Weights of a small GPT-style language model, trained from scratch on English Wikipedia.
Size: 10 layers, width 640, 5 heads of 128 (1 for keys and values), MLP 1728 SwiGLU, vocabulary 30205.
Architecture: no biases in attention or MLP, tied embeddings.
MLP neurons of a small language model. Each row is named by its layer, matrix (gate and up: input weights; down: output weights) and neuron, and shows model dimensions 416-511. Each number is 500 + 50 x the weight over its row's rms, rounded and kept within 0 to 999. Numbers have three digits each. A neuron's up and down rows have the sign that makes its largest values positive.
After each neuron's rows, "fires before" lists the tokens most often just after its 100 highest values on Wikipedia text that the model never trained on.

L5.gate967:546464549497521492534519389489467427467470462464568512490475544555493376559519502564501477432409502500523468396478482528532504418559572408576544543553455580555573459476484528642487540521507461544563562575563505563531478568464494488550472567502484478531500518503498452426464570453472391491
L5.up967:423543457484449519499525488440443543572448444434483473421479573539451523514574438507469449487447479491533552454475467497507634593553501489382507538420475521601575539512430539455499514485460511521462454398451485529466463442497491551572575508548470528464535521536555575527508535548364494446
L5.down967:545536624511440442380510480415406459506448535465565485558402549541537436469456537606483497555478484467492530417439424474505465537468456490471396587541548527499528521513499505442576633516497505442622452520575485592603378490476472527442492512495473502522473473570574458447511542440502590483
fires before: "| ", "= ", "- "

L2.gate575:548516467467496525502567460499493508563425454596493425462607482521482493496526585451484493488545483434632417483492579496553461491451508512524438468457556584506509415522508490515417499558488530489558510514537529525530568447455519477497497444528488565483577505543418501448317533517556462510
L2.up575:461492494511543578388524502577524460509514570545512515430528551586506483513565479516496553518461455461491475454481534471604422463522558500536490475482559489510522447571519521367457492527473572529529552538550524580530495514509470446488475527557458516498460526436571481497453460423551514476
L2.down575:462471571487604503446467499563438488527456485512522543403571571516584508460504441472470519544350488543400522486507387558499553569501467499520573465545473485427516575479529479472499466437548516490545456403527485562501504477477444457448436581476488628534422544442538432506501549497510535478
fires before: "| "

L6.gate1493:607478533483429437552496514520459492475507532512564462495506490489521467436544512523453550474557531442627474451533456544520512474533559509533495605529391537551474538589494507502465509472486437443513433547419547547522478430560509558490584358508612498536485436444516543451447517439507580415
L6.up1493:532573512567478547467462491573503503375477545420471525472469458516527573498436517489485490455486563409528505472548520630490435476549533537524551486532459561484480512584516447419490511520537491401546390617532519543584463349501494483576502498436585488588475481629436592490509533529607457523
L6.down1493:512514566507529516486488507565511501453352488479470464540429509484501518509485547538503479446545431546393496421524538553489370516508516483524511584548411479458532472454468445476523468489506528485576514440464479573512472484507478548445466553406391424534493455569483527486528529504544486513
fires before: "| ", "- ", " "

L6.gate599:469582503536420464425566481395489442498515500513508514579516529575575452524491553584519317538561556537522347463604442585509534442495567465460451513515534520533509481477495489466456508566436555427534523528509447494459490360462481489531529506616417441514585490408410576433531519516403467497
L6.up599:515594422500471515543464545480430433553477449426425458439528480512624496567534497424570527521395538512515426499499489431563509457498503504518575571431529406422525441461501566522559549615486475482504437601545501479566529566413501512437523548545513392401448484439505452465542537563539517432
L6.down599:417529504575499547552452426541546537473405476448418467483510442478535500474489504449463456541491387526536583444569453479459452504532465494543506566402424520466457500511534511464470488512512461533406442564456441324445438527594537475455561533455522533485549459409582389430534504499532430522
fires before: "s ", "\" "

L6.gate310:491438494499507513534496395412469443511444521490595550540578464454528567507480408484482498451429546437493588546471552542468528503549580502492508516528523559548521499595471520478388469547422517525559470569473446588465533512478507502450418558573578557499529514460460473510484448540481529483
L6.up310:497592512478506477414447492502444511493525478479428424528596466462519537455577481483485431518433396516631423491463576498489433557498525624478401495433462429481510458518458458528530382545534465415498533533582498517498529471523448422478477403460541452518571481516471428480554565506519475515
L6.down310:511489508519489547532471380557479425492538537470497416566450543472550478508631522423466440440425437462489584488492447492576484472599454545515504458521382554555462476534474497511553488530503439459513591542531505457499490494497478443557504443498447449415466438497500519507584430441543554493
fires before: "of ", "in ", "for ", "on "

L5.gate1140:414485502583476553432515503450493447547447530477514464505621468548524468583439416461552482469474485488622439423506531483464536458480618498474493497498475494412495548528510574510502494437501509332484564544567511530469519486453442573528499513534428518484505521509440451416454512506586442446
L5.up1140:589509611508433567497532502482517505575527489591585468538470464449543531492540534522575475586456635534589502499561572525522583465602544494478494659508500479448435533508565548544493459491591485469471539447476563459483477440538472429556537485509438462449561464564483546441483587547580494426
L5.down1140:493510494391417619454530527462603507488460503484537444469547445590434561512513491544485517448470405472531459522571554484423477528538489526515479564475540497473577500469642529397601405484472502390439583552486499572396537503571482497429564466512507506559528516495448463452423532544543488464
fires before: "| ", "– ", ": ", "\n", "/ ", "in"

L2.gate1168:375501562440357450489496532547481451569391475484439413576548517445529479538564527547511553402517512392518392481471487440515624408445511545498539448557623478438457520490511566573520471557430515452558521574584499556450427460550548488503497532499541530425474374553513474537493528532464497508
L2.up1168:509497615518407457522619502499465501511444552463532569637494536531477492548491483541589412454494495494399527491524431393504529486493511486479580560486592460522431496549500516450568527426573484477522550499552471458499405446508641483514470534472512481461475471525414585490474496588451419477
L2.down1168:465445473449474427529519609557484541472551502455457452483389493541471520479501576544469427481486472490419527485513458434499450435505611514454551564495495525533513472484625399499516466576543524525551437499567585404433441516512503502532516553507482485565549506417553541495486541470502506467
fires before: ", ", ". ", "Se", "\" ", "-", "–"

L5.gate1103:509445506546468462537488457494461439599547456525530508517591545491452388586450493511517428477549637544394436438463440567498480528442523471431539480505526527509588465536577448490513549436493444435503468663488542621349555536495541526395563470387444490488443510499528462461462427517508495503
L5.up1103:506542406449441535532477508434493555492525507371585545458513614558476514518571527610395394470543512488544492425473453468518526548532494445511460550531538493366591578525455526506472451499434439494468459519609535514512494523505483529527459536601543515508526465470535528458478551438386451542
L5.down1103:536551478554470476466496490486499463432402537417461473501510535482447541549460556463526484582517486529531527479504508505456403521501403503515519520531461457527406538567437548492539422521441474566434502511489479399451473484447634502455562555578554552559595535510470403366552527403503373501
fires before: "| ", "|", "^{", "."

L5.gate1475:486564458549548523500467529498491537534430456490496500505484466490485516579434493479478463510422515430478531455530460472481554554558555461477510487486468416517523472532505557449577488502498573499484522480491564487461536505534490510509497437499522514550386373425500425479574464431492531438
L5.up1475:427552562457459462427466552538548681546442424529414528556385460417386446576413512509485474574576431499499549496532514472608488479504459491475495504449555496526474507548532567489518468474528495497444461456510603519488463561503553553481489477537463538492333554496510531467529546477472486542
L5.down1475:530452486521454515461563475493497471482560531493575487537506608565464501462478487524544592435537498515461452601428556530571488488486500558522534514496486499571469515515581495513420561442507449525477467483522531517461505452500506499493519515436520420431507594594437462576419511492484456565
fires before: "| ", "|", "ca"

L2.gate1164:491439488491506438590501620465455457537422551436528416486489503544510584450515404471616512448496484422423517505491519503488615489485476454496509472569541580567590482493466550598473554465557389507603466396582474603513502472560506453488452523409508531338493487477523472486488502403426508530
L2.up1164:486608510499466537498560487422493502523458521539490448528474387553499429598415454507522462482499522460519492492438405483521523462490491555479446606609412497480472507529468469444494540530451503524496491542499536557483522499533426520618461418481579481534471503515496485637556540430462477578
L2.down1164:394433477543477466499501580578445495447467484490469548500513503655458520456540488523518541516495540549459546549474573476511572454546541529459453538585589494515495467489505483635415480505597474460542497389522522458473524443542518558476495516491479469416432473504574448547499528541525551493
fires before: ": ", ", ", ". ", ".", "\n"

L6.gate920:506454499452484471481589480459482473473439555503521497537549540493446536481459516515514395410600507520528463495479505565538485508494488466496512494489519561524569537575547492572389485546508524503472471528447472503423467440560525533411496385604535439460503510493544466464537523388503548510
L6.up920:545534546460591455498607514643488424475527449353489521516470527498545525407482493526558508615461546506502536470473520510498595481570413503512450462571469458528379457437498568489432491458496530569446561518487496472472474532527697413554600548508523438486448475516452515490459528520426518487
L6.down920:483552486467521537587445452479494517459509480558491504478472398442460548466516568435453505491504550494529454535584425444469574527435472582514434411579530568449438526483484396429512490600473564519525455519447487543479537417506494561505572497479508512452515544577536522506548543479489463478
fires before: "s ", "s"

L2.gate596:517548484482420480397458571495514498575478562450561515508462533556465455519428448578477430583486463434503437489392495450490476472481590442405524451516478561551445513544533555515490616521505518399513457452448529558514526408559499448492536555526558586431460485492536485512499481577470517469
L2.up596:483526484555539438610526513482552499593553414585550436588471492459561543420523421481513440419476487625552450507512480560412505515502468528399499504545517432528495555463496464560498531495516509450523440499537511540556552534538369476538459451522471450503495485558478480510487507498426604455
L2.down596:436535481533500561520572551428506478507503485467479523522504498517436502477488487443428442597438584571499620562490478501567521506424438563474505551447454463534445569549530536491514495563480529409510551536484451589492523544535442546478460457552506483461488460530532467563474538530474563516
fires before: "\n", ", ", "3"

L2.gate558:493388582568526512547518496545416416461491462582497384493466450376518529492562529500548452515493515546461517501519471466511508452489446564468550547599613478489596541535486481479460472475454431557582396529568479560526460412479506541514494489421480462492559510469536497436496522466485506349
L2.up558:513457504408427497484552619514500406546466448535524616517521528529419483456554478553491479591545544466506511465549441597464503571539552523565459566378540552541445517534455622512584509469507492528426485561437529564493470549481497478538567522526547470473463500557425493510386531537439513516
L2.down558:503424527475524447556472544589443537439492453426428549420426521457488526533591479555477556488462479474492544440473594564433393459482497497515554508595587490473495464592502433502459505529580436506628469513475602439516527411453496476552562538498469561480562507409634462456428519486568567446
fires before: "'", ". ", ", "

L5.gate483:380470469486554452473476446520417435483529411403539584456537529434470586585523459511471545511460493592491532492500489484509518440517507514451522489447490559455555520519544584527532414479446425486541552585513498482404487540459389510412489568468505533543467477536420472437647452526423506525
L5.up483:467429523512595539487553406468460456555481435419551451606455522514517474503455459520525473420561526537431529481599481512471495436529431477501528566550504479543403519481590500504486483444479568381501523457550517556513488435547517457514484517504465461464470450462493493481471493478514504454
L5.down483:458431485495392464527509520473563451534457638517457535538488506530545479528560494635582432488597434468483555415584512508464477529379548528499523488496566454534478559446450522529517574554543550418503510537413396570411474564608534434418514539512457515614455437484521486441403459532499442422
fires before: ") ", "(", ")", "| "

L2.gate1257:552608516550539487488508528548494484477528470501494404578531476561495494569556474584545445475466579500549438517511514523486544442527478418471435497496443515560453553495465508545524547580503418461516485549523521580423479411484430511553528514426521494583559532515527473528530529513462554527
L2.up1257:500514483554475491508535504507488545457364504528497362480463574521522430486532523508570404487446591471546501544491568568468362500523513463540433470540335539579515545451538465544466527529592429471505475552502559568482489519530539502470544425418528549528434509537492548552584528515509487441
L2.down1257:548521527591482478465574489616440522464456464439554467524458541531513503473563484580560510489512516435576558517464495423476499565460483531509467489438471523518546504550571559534509541577498457484534523492520570533435441448513503583541472472440496516486565451568453512562545467584548479461
fires before: "- "

L2.gate3:425514502480392490477518480540597432609470446469522441541534570530566477502485421505582530510459540474532395537523490566472446568454510436462505574506455500486506550479414506437470505425541551495479380512464445608479497484469561501575565518561510599519488591555572434480533485588544593448
L2.up3:587480451501482398578558433498553571430491575499505504622506421532554469517511355458421470440442533476460409568509552536474431519468403507563488525564526493393613496540474572484409430525529543480552416503479482491482420604506610477466505518510594611569510588455498518509410524485420612482
L2.down3:498447540545501513600492508426570478572485504570522479512505421545451453525501467561467572498488414499583440513558492495574573475513521446555552562491501490555483502529447500489561605554520528546461506493454403561418448510527547563461500514607509626536488468422486586476602482496511531449
fires before: "s ", ": "

L2.gate730:487504508468602527522446541512471575472454434442581347538541643566582536550465519481560466541519443490548527421461449555471604614414476497441545492531528445450467423495558531543522589545451598462520456537523506481447516543545466480444472519598571455631547497525485519485480438510509534503
L2.up730:555528455461584518474545495482436493491460536462441437557546535527479607450504474516493504418522573497507536476496469517452452519531502506413403629426497492531453474474497532534598537524463566481466539474524537508497478562569499550496505545417424544477535512554445574406487595490532475539
L2.down730:523457519466539608531474553521492436538453418527416477530473487483486496504550483599541436524519550470529485522370505487486576570516506521448524477442496452510480442514513408560526556524520617499444475494455517508625584465584517502510476488538465495604537511558449446530530416487592529546
fires before: "\n\n", "\n"

L2.gate903:446502504464357552475477511443543471542503448536460541478472506567403501526542551461400539438515467546572484465420500557497506503482438469508489534552464560461517529484421431534444554491536508438499539487502481481405492475448431519468489485501535522578486375511494460564532445414426532469
L2.up903:463584576440470551486434530516427531507589541492531468522555548545598580461388546616530457476469472449428613487508461440463490419485392496488452512562582432552453563541572492406563597371457535497494529540415532524498396467457519511553588570426479416492425478439489479586504463523564474547
L2.down903:398524581433553564482563535413470390504510538561476479637485516525434543431508499515476443446511455530511461466465509553478454459509507493499497517553531495523501457513604422500579366454528461526588531543524542420530494514456428387579539520434458495495541504463461443504514498528593482615
fires before: ", ", ": ", "'", ". "

L5.gate1624:498468511468405436506473554421562399555386427532500464490503481507500533522518575540543484435455445519553406493519478524534568605526586443506447522466539455489516531513550588461547505449453562439425498533450571458620499511535535406415442521432641588478492466481508488490439452535454488554
L5.up1624:563477485521443421432466448389465494506478581508474393602512489464461516430447536505413439538506490573598495450564448469538474491469585622420535451475419473525534469511507563484497474425627581491408477616534594521447506550506553552563482489517504505412466546587509495493563502482523505457
L5.down1624:542464526602450412456487399510464603538528509436447497438498489431506471444471447531515433465524449544570547552541462494420455496476519441491529445497459483497607536489495560518473540501519453567514567528480425557456503583490486420504529509504479477402536441537559505478491482523455570600
fires before: "to ", "and ", "of ", "in ", "=="

L5.gate27:523541551440516402559535550467500521432504433508495516447592486516473546520488504521557505564580521490506545457460551488545452564416529543453551527531499475521473514590442517556419382427460473470600504506513511539563569511544500456524486409447546551549573422499474600501558475479598525496
L5.up27:462617488400477545489500522445496526547537490433505567510515496458423490494583509481398548648519592450495519438399367471486496441510523570457534461489530475597493451430523529392440517484551493462469484510551521570458555529503560484537488531387427488462492447458540496422548496427501435540
L5.down27:493499455488475374557567492410442544529486535461503420515479614457573488563468539458457474536489551458532579546531591610581459429431575509536500453566420562522501496597490484460484361524434499539580486486458528440441586561529535434472463384546563503508488491466550552449451461633497562614
fires before: "| ", "\n\n", "in ", "|", "to "

L5.gate547:594417519440601492590578517479449477544538427533552562489467466477597507513464528462530453498473516455489488451497523488481500546539420450515471508578442507520490506508456468511470520485498498518553580543575619601497557428509426528514511518511439523498543459533418537497535497445499384429
L5.up547:495507451469506454428570519565478511484382531554367507578460523491502452575545534479459528501535499481488434574509565560501524478470429534541388512503628479457482448485440460515424525448519553484511440414548538603471530451444536531500575593481471565440429548479396580467451511522477447496
L5.down547:429483432505489482473415543539479489493542401563581555456519496514444483475557487494604487539526515553554538524513547613461535576390484535566559565500518451556492540466506468592442525492498501470451479514524423535469513530515408464587414520450527593524471570488433444559558539551593485483
fires before: "| ", "di", "|"

L5.gate1458:524443525532495491517501536466508521496360533507489517492486599485459545552508443474492485490484545508498583508560532531508600565541588481524520618531476447486425480452396595503437567518487576480458552526476568525405501543567516556503503549501504461433536441467439471426498494560475580473
L5.up1458:386398508447479468468545462466553584527473505559445486607428543512409525522450445489439478542546569517509428477491424461452556460467461543439481514453452559589557503485522508530515485526555553423545531472463530523576535567548539488510502478507570539503534509556572491448546490511417473484
L5.down1458:542501529514460419483467503409545503457541600471471438599533487490484495430447601552584561595508466456569463536466393484531445588454469558436466482430446506588518542610461496537429502538483483508462549516386460570571608505458358574499514535399551490474500523512453468541502486526483530521
fires before: "| ", "|", "3", "of "

L2.gate257:501435475537472563545534538574565493542499538587537504456545505458449610494574576445510495519466460463480467528460550525462525538557532527521457481528435464453478497447555593463458403511445518472562423504547418593473533537535437444553527491579496531489423540460413419483582422488519603455
L2.up257:475537439529492461500431547476579501563563508481508550503465434580509565486474571439516407479557493446613520434414490510477540488442470553431439605583461479441524518501464512479541502465578432509454550479479540495476634559499539474551545486438538486540509581428534536540511620540407475493
L2.down257:439546486475591506521383504473521483553550554547478532489438455560549559586535536486488467520589420471554537416423538580503522476457443511463455527552495530455507512534448441522448513496482510530479510425462549502477552544610477411525545440513411492570546479428552476599452592417440410421
fires before: ", ", ". ", ".", ": "

L6.gate312:506497544521554458499447447529460455497538466437473526544534553445516547519469447578622338503543571595532470450575473522382479545516563453401405550516447546549519478579487494561553466474489507540512528585440636470539494450511409503505454544395468469534531479550467531478437454579552514501
L6.up312:530528524527521526524594492442588451469525572461521514442492508464556475559517569470490503511532505519540516530546360521530519478478425458579385479487452523546524486546571464476406465441477584587500492505454450561370483428397485451513493520593491470504470398615538573521504553540430502463
L6.down312:563449592566589503597549493441542496536442511542513470561511467463505428521566489468472474497584429458457516457537463501449546515461535490481412559545464456500536480493527496438530462358520573565480516565561575558507523470470495548422485584458484485492527426595475552487462546597518525535
fires before: "- ", ": "

L6.gate371:490469497523463496469548501513502414452457500505533414553526430478526500515529517564610435491565529593512396503573464519481469549506622514471455557434466511491506443528493482456494483534509469475565412576495531495526496461436444524467551498399469503442488409555479616468435521500484399503
L6.up371:460489522458454488490471550529558519480521460430525417519473460430423468418446474540452505453568538420462595442536537489513543515470484431563498541486403488477474531457545527461519497436436515455418516456526459575582456497535518485464561506390582565552477465549420503602554487541502472508
L6.down371:472481453468534545556527462490454473525430508503482520465497474492452494602495462498582575454523557543534478547493548462527536521471550610527500547469492513476543479534513467501594459555454455452521542469536566472556444491527469542450458532419504549573483523465495562501554484494462551472
fires before: "- ", "3"

L6.gate384:542537447467557458590503557515484460453468532419486610500555463452491489567416560528568443548563505567420446482518532442485538561502527453456506597483556518596526480604553553519513471542447559484552443579532559595430445577559383432458482454499473605504419446508440432452499475555540527479
L6.up384:510443528489477587445459433545479463507513441513537441507483473551457424573413396531459570555489423516503423452426429505553542479575517557487461443413490550543479507486473446468497497453494489427531525519477482531467486463559482465439490470512533415574536593533617530400533551467423444498
L6.down384:477605417472416525525565552568448456489496484515471479624573486511462441538504375467605471561499522480565479533576515557453573572469438518530433529444476524502538609405485508537525572424452581528551456545534526463529496389542480545448535547567491540561458568568464467509487629517582475512
fires before: "– ", "0 ", "| ", "that ", "s", " "

L2.gate605:538468580491483458570502526536391504547456441402541490536521599523451505475595548470520478568483410511480521552431514554481594480651484416564469436496429420546422479437597482508402511565543422468495501518437421571381560420511545476402447484417520479444535494427458543507448528496449461514
L2.up605:468479512591560493501544444548455467451511499522483434462514449510505472473519497482450513496536495578532480518380450525524488500561452432456552571477479507557529534543485419513447573421567599453511491503533490440494556496562478528380376515484534506537547582462507444430534432517544428466
L2.down605:512534412455483688540501521485466461465515477524448446558458460509482542430512460478520558394514513413507492444589398487491532456543493459475496496486540535468558672422427525396577449409490484478571495573448546413522473463466489492437441490524474486537579427499536504476536520519571474418
fires before: "s "

L5.gate1707:520436571526407477477459521547496543507471497375503409537494476444539521618481512512648504512503542506510448436455413491572538505543495541535489525439507532459511495523521521480530460511580429503572534525484518505489473554475417465473567473535574475485464376499455550466412551576442457583
L5.up1707:491531653453498462430514560557390508518530406495572479528502518459482525598447493622508494475503550427336505459565397553536400499593596459438513565513461528429480494483484509473484417490525462470551451530435543530488393491549415490458537492483462492571544479571540546479449556492526543522
L5.down1707:499507493486445519604445552558517504491443454503481483464455509602469564469516502624610477471510618483460579511478614491508423562467555394542578444518420478493493452484519537435453510539466433484438389520482577482497482463457530538479483496432491507455576488564541476558454515491495488484
fires before: "- ", ".", "′", ": "

L2.gate1181:438438433520467428531489448520483419527493416513453424492611541490495444633424390522454442425454470487542451479431551610460530478433458508499461596505555546467424437502483613590477497558403575487469465431454464571564575453508533566525492533511499592571477471456531530488508506511547521583
L2.up1181:497480493476521557510612470556511584517502425480469592377498536608454582496478590463492510420541576545407553561477629482585481550507423381472599454467514452548537520453460522488511511556475509455457426496496486474446509533486559480513525553553499457451462435519529486495506544540531465603
L2.down1181:470475465506542482579537532546468521522498458438464528446406512507489585534497497490517486476523559512440567559578524480503567486426524501481454397447536527463522517442587535463405514552462569492484478505470503493447528454439542518422541491457529528471497470541649416443552556442494438486
fires before: ", ", ". ", "\" ", "-", "\n\n"

L6.gate833:487537491457486439672437505536510445547525423470498600484542476526545436444548448498578469499491512515417500482572498502477609542464426484465476513555515518487608476460475571492454429511506553472475496510480482545451534542550505519473389592445549491469467488468527458528498491374485488475
L6.up833:512510453450573473494443496558491534507420475480438541457476534571460519554506607523453469456477471498540571539401455511440511513471530458513470589495561520441490553589437432488509490516484498465555492475501498558430402510511464458471544444553570482545597470492477486507580484424455489458
L6.down833:492547499432484466451578491483496501425496527504488551519486510544541459503530522454565534508473548408454477456455438482478562500506472424516364489395548550513472446516626496515507511500551423468481500512475479549494427405513505503521468501442387458510538448487489503366537380475507451519
fires before: "\n", "\n\n", "| "

L2.gate502:403437441563382508453474555498455537451425507455553530494550395536539560566583409495392447505526543467499544461562478550466491535471493488525428555558484544591616380531511582489502464494481499525491562549537576621490507512523622486406492491565494544448543566589552501503462564462518392427
L2.up502:436507510491521426462448496470575487515504612442555461490468455556540526529574484545442587489460520460467539464462530473559381395578519493431584577580449406586575482441426558417497448551417491480477552561463587505535499497487482482496567463528552510593483521470519514542512568525315552556
L2.down502:368517420466505485440442484492548520469431585541529502440434486552573544535514556537475540503427447459457408507544532460575439527482484450476520575421529377532554463468493537424583522453537464574502522407514579403453548534471529518539548534604486535536433457480529564499566560448405462490
fires before: "s ", "France ", "Japan "

L2.gate316:432504531493507380505558593535482424574546572472534479532554571562487522509459480481512460531453592455462547461401464550482526540583569557545459396513499491525501558479503466541491542500502459529562521500474568537458535381587507515503567458493458526398450483477621486510466515556467429458
L2.up316:542504577486468506522531492450451446531483531497477614481488470415525431495492515453483511512506527490465406510440483527469447428490420513460459565540496456439406527488504572482559535488543457520398524576508522586568531559523479542530439491484591495602452478500440561607541451489487472511
L2.down316:438534543456488472499478595524478430516511486507495533577616493617527491505563511490486565516439484488437498451451508491528518488532547557468494446567553521542478470384643433544472449469480526497607544535541542481527406444550510431479531573502476563459465466475662457555384436520500503481
fires before: ", ", ". ", "."

L5.gate683:498571543455528481534550490531503499501435505436564487509533483478563591542531481501485503508479419493608464419473467549421544473422535432447437478466502561558410415528436587551479479620550552469578500588524541501447531524465537553541493367474513481490548460565420547421540445528467502530
L5.up683:510474532463538538504513516433465500438563440500465469631509581539592473554554455527497565598467485505525522537512485521557454438523528590418533436412505586529504473492544407580626485557429547555501599526488452439534537473491368489512508518536343559527494600525487579448553439537413491441
L5.down683:460481484612578494531477595564463490423569471480451447527482529456447495467504436501534495527486510559437526511477500522505495420481485617582443529481540491385508477523568404541528547478524531538427507462428450554450529498523478416408496514547411542520495471527562496451493514443539474459
fires before: "\n", "career"

L5.gate1032:592477545495551464455369498439486523490484506531559494472573540506494470480540514552415493512473609642525548434530397491518526531418546552440489522532437418481433446412435558507476500574505423502550458527566552472509541476548459543499472460579528514478493504498523576456605388498460554550
L5.up1032:455522445523512468480534542521410502519509495503574503458467527458490610508506531446422512503554536485544497469591592472493537631509516441520447490400589483500553522508645506427588544487549424488498538370588504517503490514498513526541566548465512510400471497624510574568501546452581434537
L5.down1032:450495471547447430476536558508549435556369599494633478525465473439498603529524525484502485463577404470519521524606412485532488508457456422549437545550470569452476497536587499513507540503477520568522532432511477488462589573473491434443493475477510519504525497529508413501489609441521503497
fires before: "| ", "- ", "(", "] ", "=="

L2.gate897:508461561493458499481518434490472459503490468554511408564557551615426497520448483537515436475428458483477400566386501459499612482501481529530604509534522473511438495505457465486543534429597565533493540588453498552457465486513444477504439395450512405565497613546464482578513446485490428502
L2.up897:588567563501464448470437548504441547574523604503470569472434539493487643465490515469469628424446449439535495478501537479491543494492422458514402465573442626526483548433480440415516492545451539505543484428536513416540456537552514499497544549590540568607474480412488552490508475441484452481
L2.down897:492500489546512575551448533518527587595500575540422586441493471590525518489584527510460469468470528428491557444486589503533587446549491556538466500549527542505531494466497511438421505509524537544522484478478587487608504475425473419346499579595431504463483518352490468458509481556506442473
fires before: ", ", ". ", ": ", "] ", ".", ") "

L2.gate353:516471593519479423483501489570569474508521484501500478513456490502434617497503421534489539503503464560563550543450491504531562480515507527449520577544500563428467548559467422512523558462446513477471436522434463525492489463483450499515424491531520515568521515453459598361477505570469521531
L2.up353:473556486438518407552549385413520545455393494517531400522575419385497468476560454524535527498518579495554428495548451489443542555585467500498480540496523496479478545496449468566520421418485466574522463520478495418503527477515451513474534518537524441475541563490441639486470543512402484521
L2.down353:480434482553545468556548453645436458466564480515504500430482615476489533434518495545558533511532506596536480529458467531597546621501449451485459617513550522427527543445421402486561564533491533452482532528471485526519497468505543491531476499532530504508573426513480470502483395553454518537
fires before: "\n", ": ", "career", "==", ", ", "had"

L2.gate1279:574533579484466380526480469557511420552510569491476465483599608502526494485510493463529484509436471368597464487462528528469430572532441606465396485528525511509400502490404453587410535479420512421599565488510502518450532443509559529498520492554534573519628461467588468539517459478489453463
L2.up1279:491506415581568457485462447572529476472559527530432487498400538577501516500528544478431469494561504492457506459528551507520542530529503437432596471516445411466541544483508538487488420543573461436436553445457470527493457561490508483601484579434454526520464553494598425517444614606498478405
L2.down1279:484567425492516508557550616489488524512531380520462442483492447506477469500462523563451497482509556496506466448565457413470584470547483498494500464453428538517451457461570486504455526493443565529493500480501497449496501492542531392494516495458484538459439402461451453422483578491534526495
fires before: "s "

L5.gate781:512490535558453474437499545577525493433491511459507539477547490410458455461504532470504514515526545552515463506419512608555591585515516481492464492570514501531497459473494495412419507439511408527504415632497479474436587495592511501460468453448493486503500463485562594497522448538487485636
L5.up781:501483575434419565493535426441471533461504474534475493485500505460499365513513508544476457437612554407499384465420445469449453544502461477557512531548552543506507510450556438466478532397496413566553445565499554542506519447504611522519540426482606571443542519555493459478455443348446512506
L5.down781:620483464520532461472554459489498475492455460541527483526546482507509441465522503580504487486466520440531513503457490565520442531423502516476498486443375494458637517547519607450429590550543623453527400517536462503506555484499537557489542447416588515526460567480513624459477428606545447497
fires before: "| ", "(", "201"

L2.gate1151:410541631544462497456397639504451433672506422475506526509556471544478580496613492490522467484511495526573496521455580408458556508515591483442512503526561559543492540441515533520535592624471508456554542565514520544420509465422475460553526495511561482524513410503475545483406567566530489556
L2.up1151:540510553524520456529560525448503483543473450553516508475482571532482488456455504534532418504497452558517422547520480427543466539526437517538673508497399553484465495493511490496485434494471506460534585495468427442431556538480416525481512484473480525532501506400383592439484493391457468542
L2.down1151:517563470575528513546583537525512498544447571489485483613511441475422495539477469468444480467442407501533454471477419547507469465514480592534519498457484413514470576514451538555561471502520487434412546474408536468502393448523479520536507497524568520490495509459576515609425518510476538498
fires before: ", ", "'", ". ", "-"

L6.gate276:491563553498562527465500547512506408507473540436527501409583453590481546485477523598427491537551493604463455500555505382503494508621484441578542446569400485475435608494503431522466441514505545604571637450479441529439450478586495465569451499538521511462573466522504511450459531501518483506
L6.up276:417562490536506516417461488572531421562422474389431482442498521527561563402500500537502520535473498484433497533392463557521468464528404447657501534515481454476585514477567442442504495576430549479451531510542499489429568315545527468498431479454605560498461544504554453601578433444533535511
L6.down276:472491606473496552423560399472446501497464556501507457524563517553578449541460540517516503497463588596430504587396426446476436531550550460435398434461536511457560296453547469560478456582421498450493524490504488444508509504512415444517545376436488492486594452452561506494540447526544503486
fires before: ": ", "| ", ", ", "\n", "of "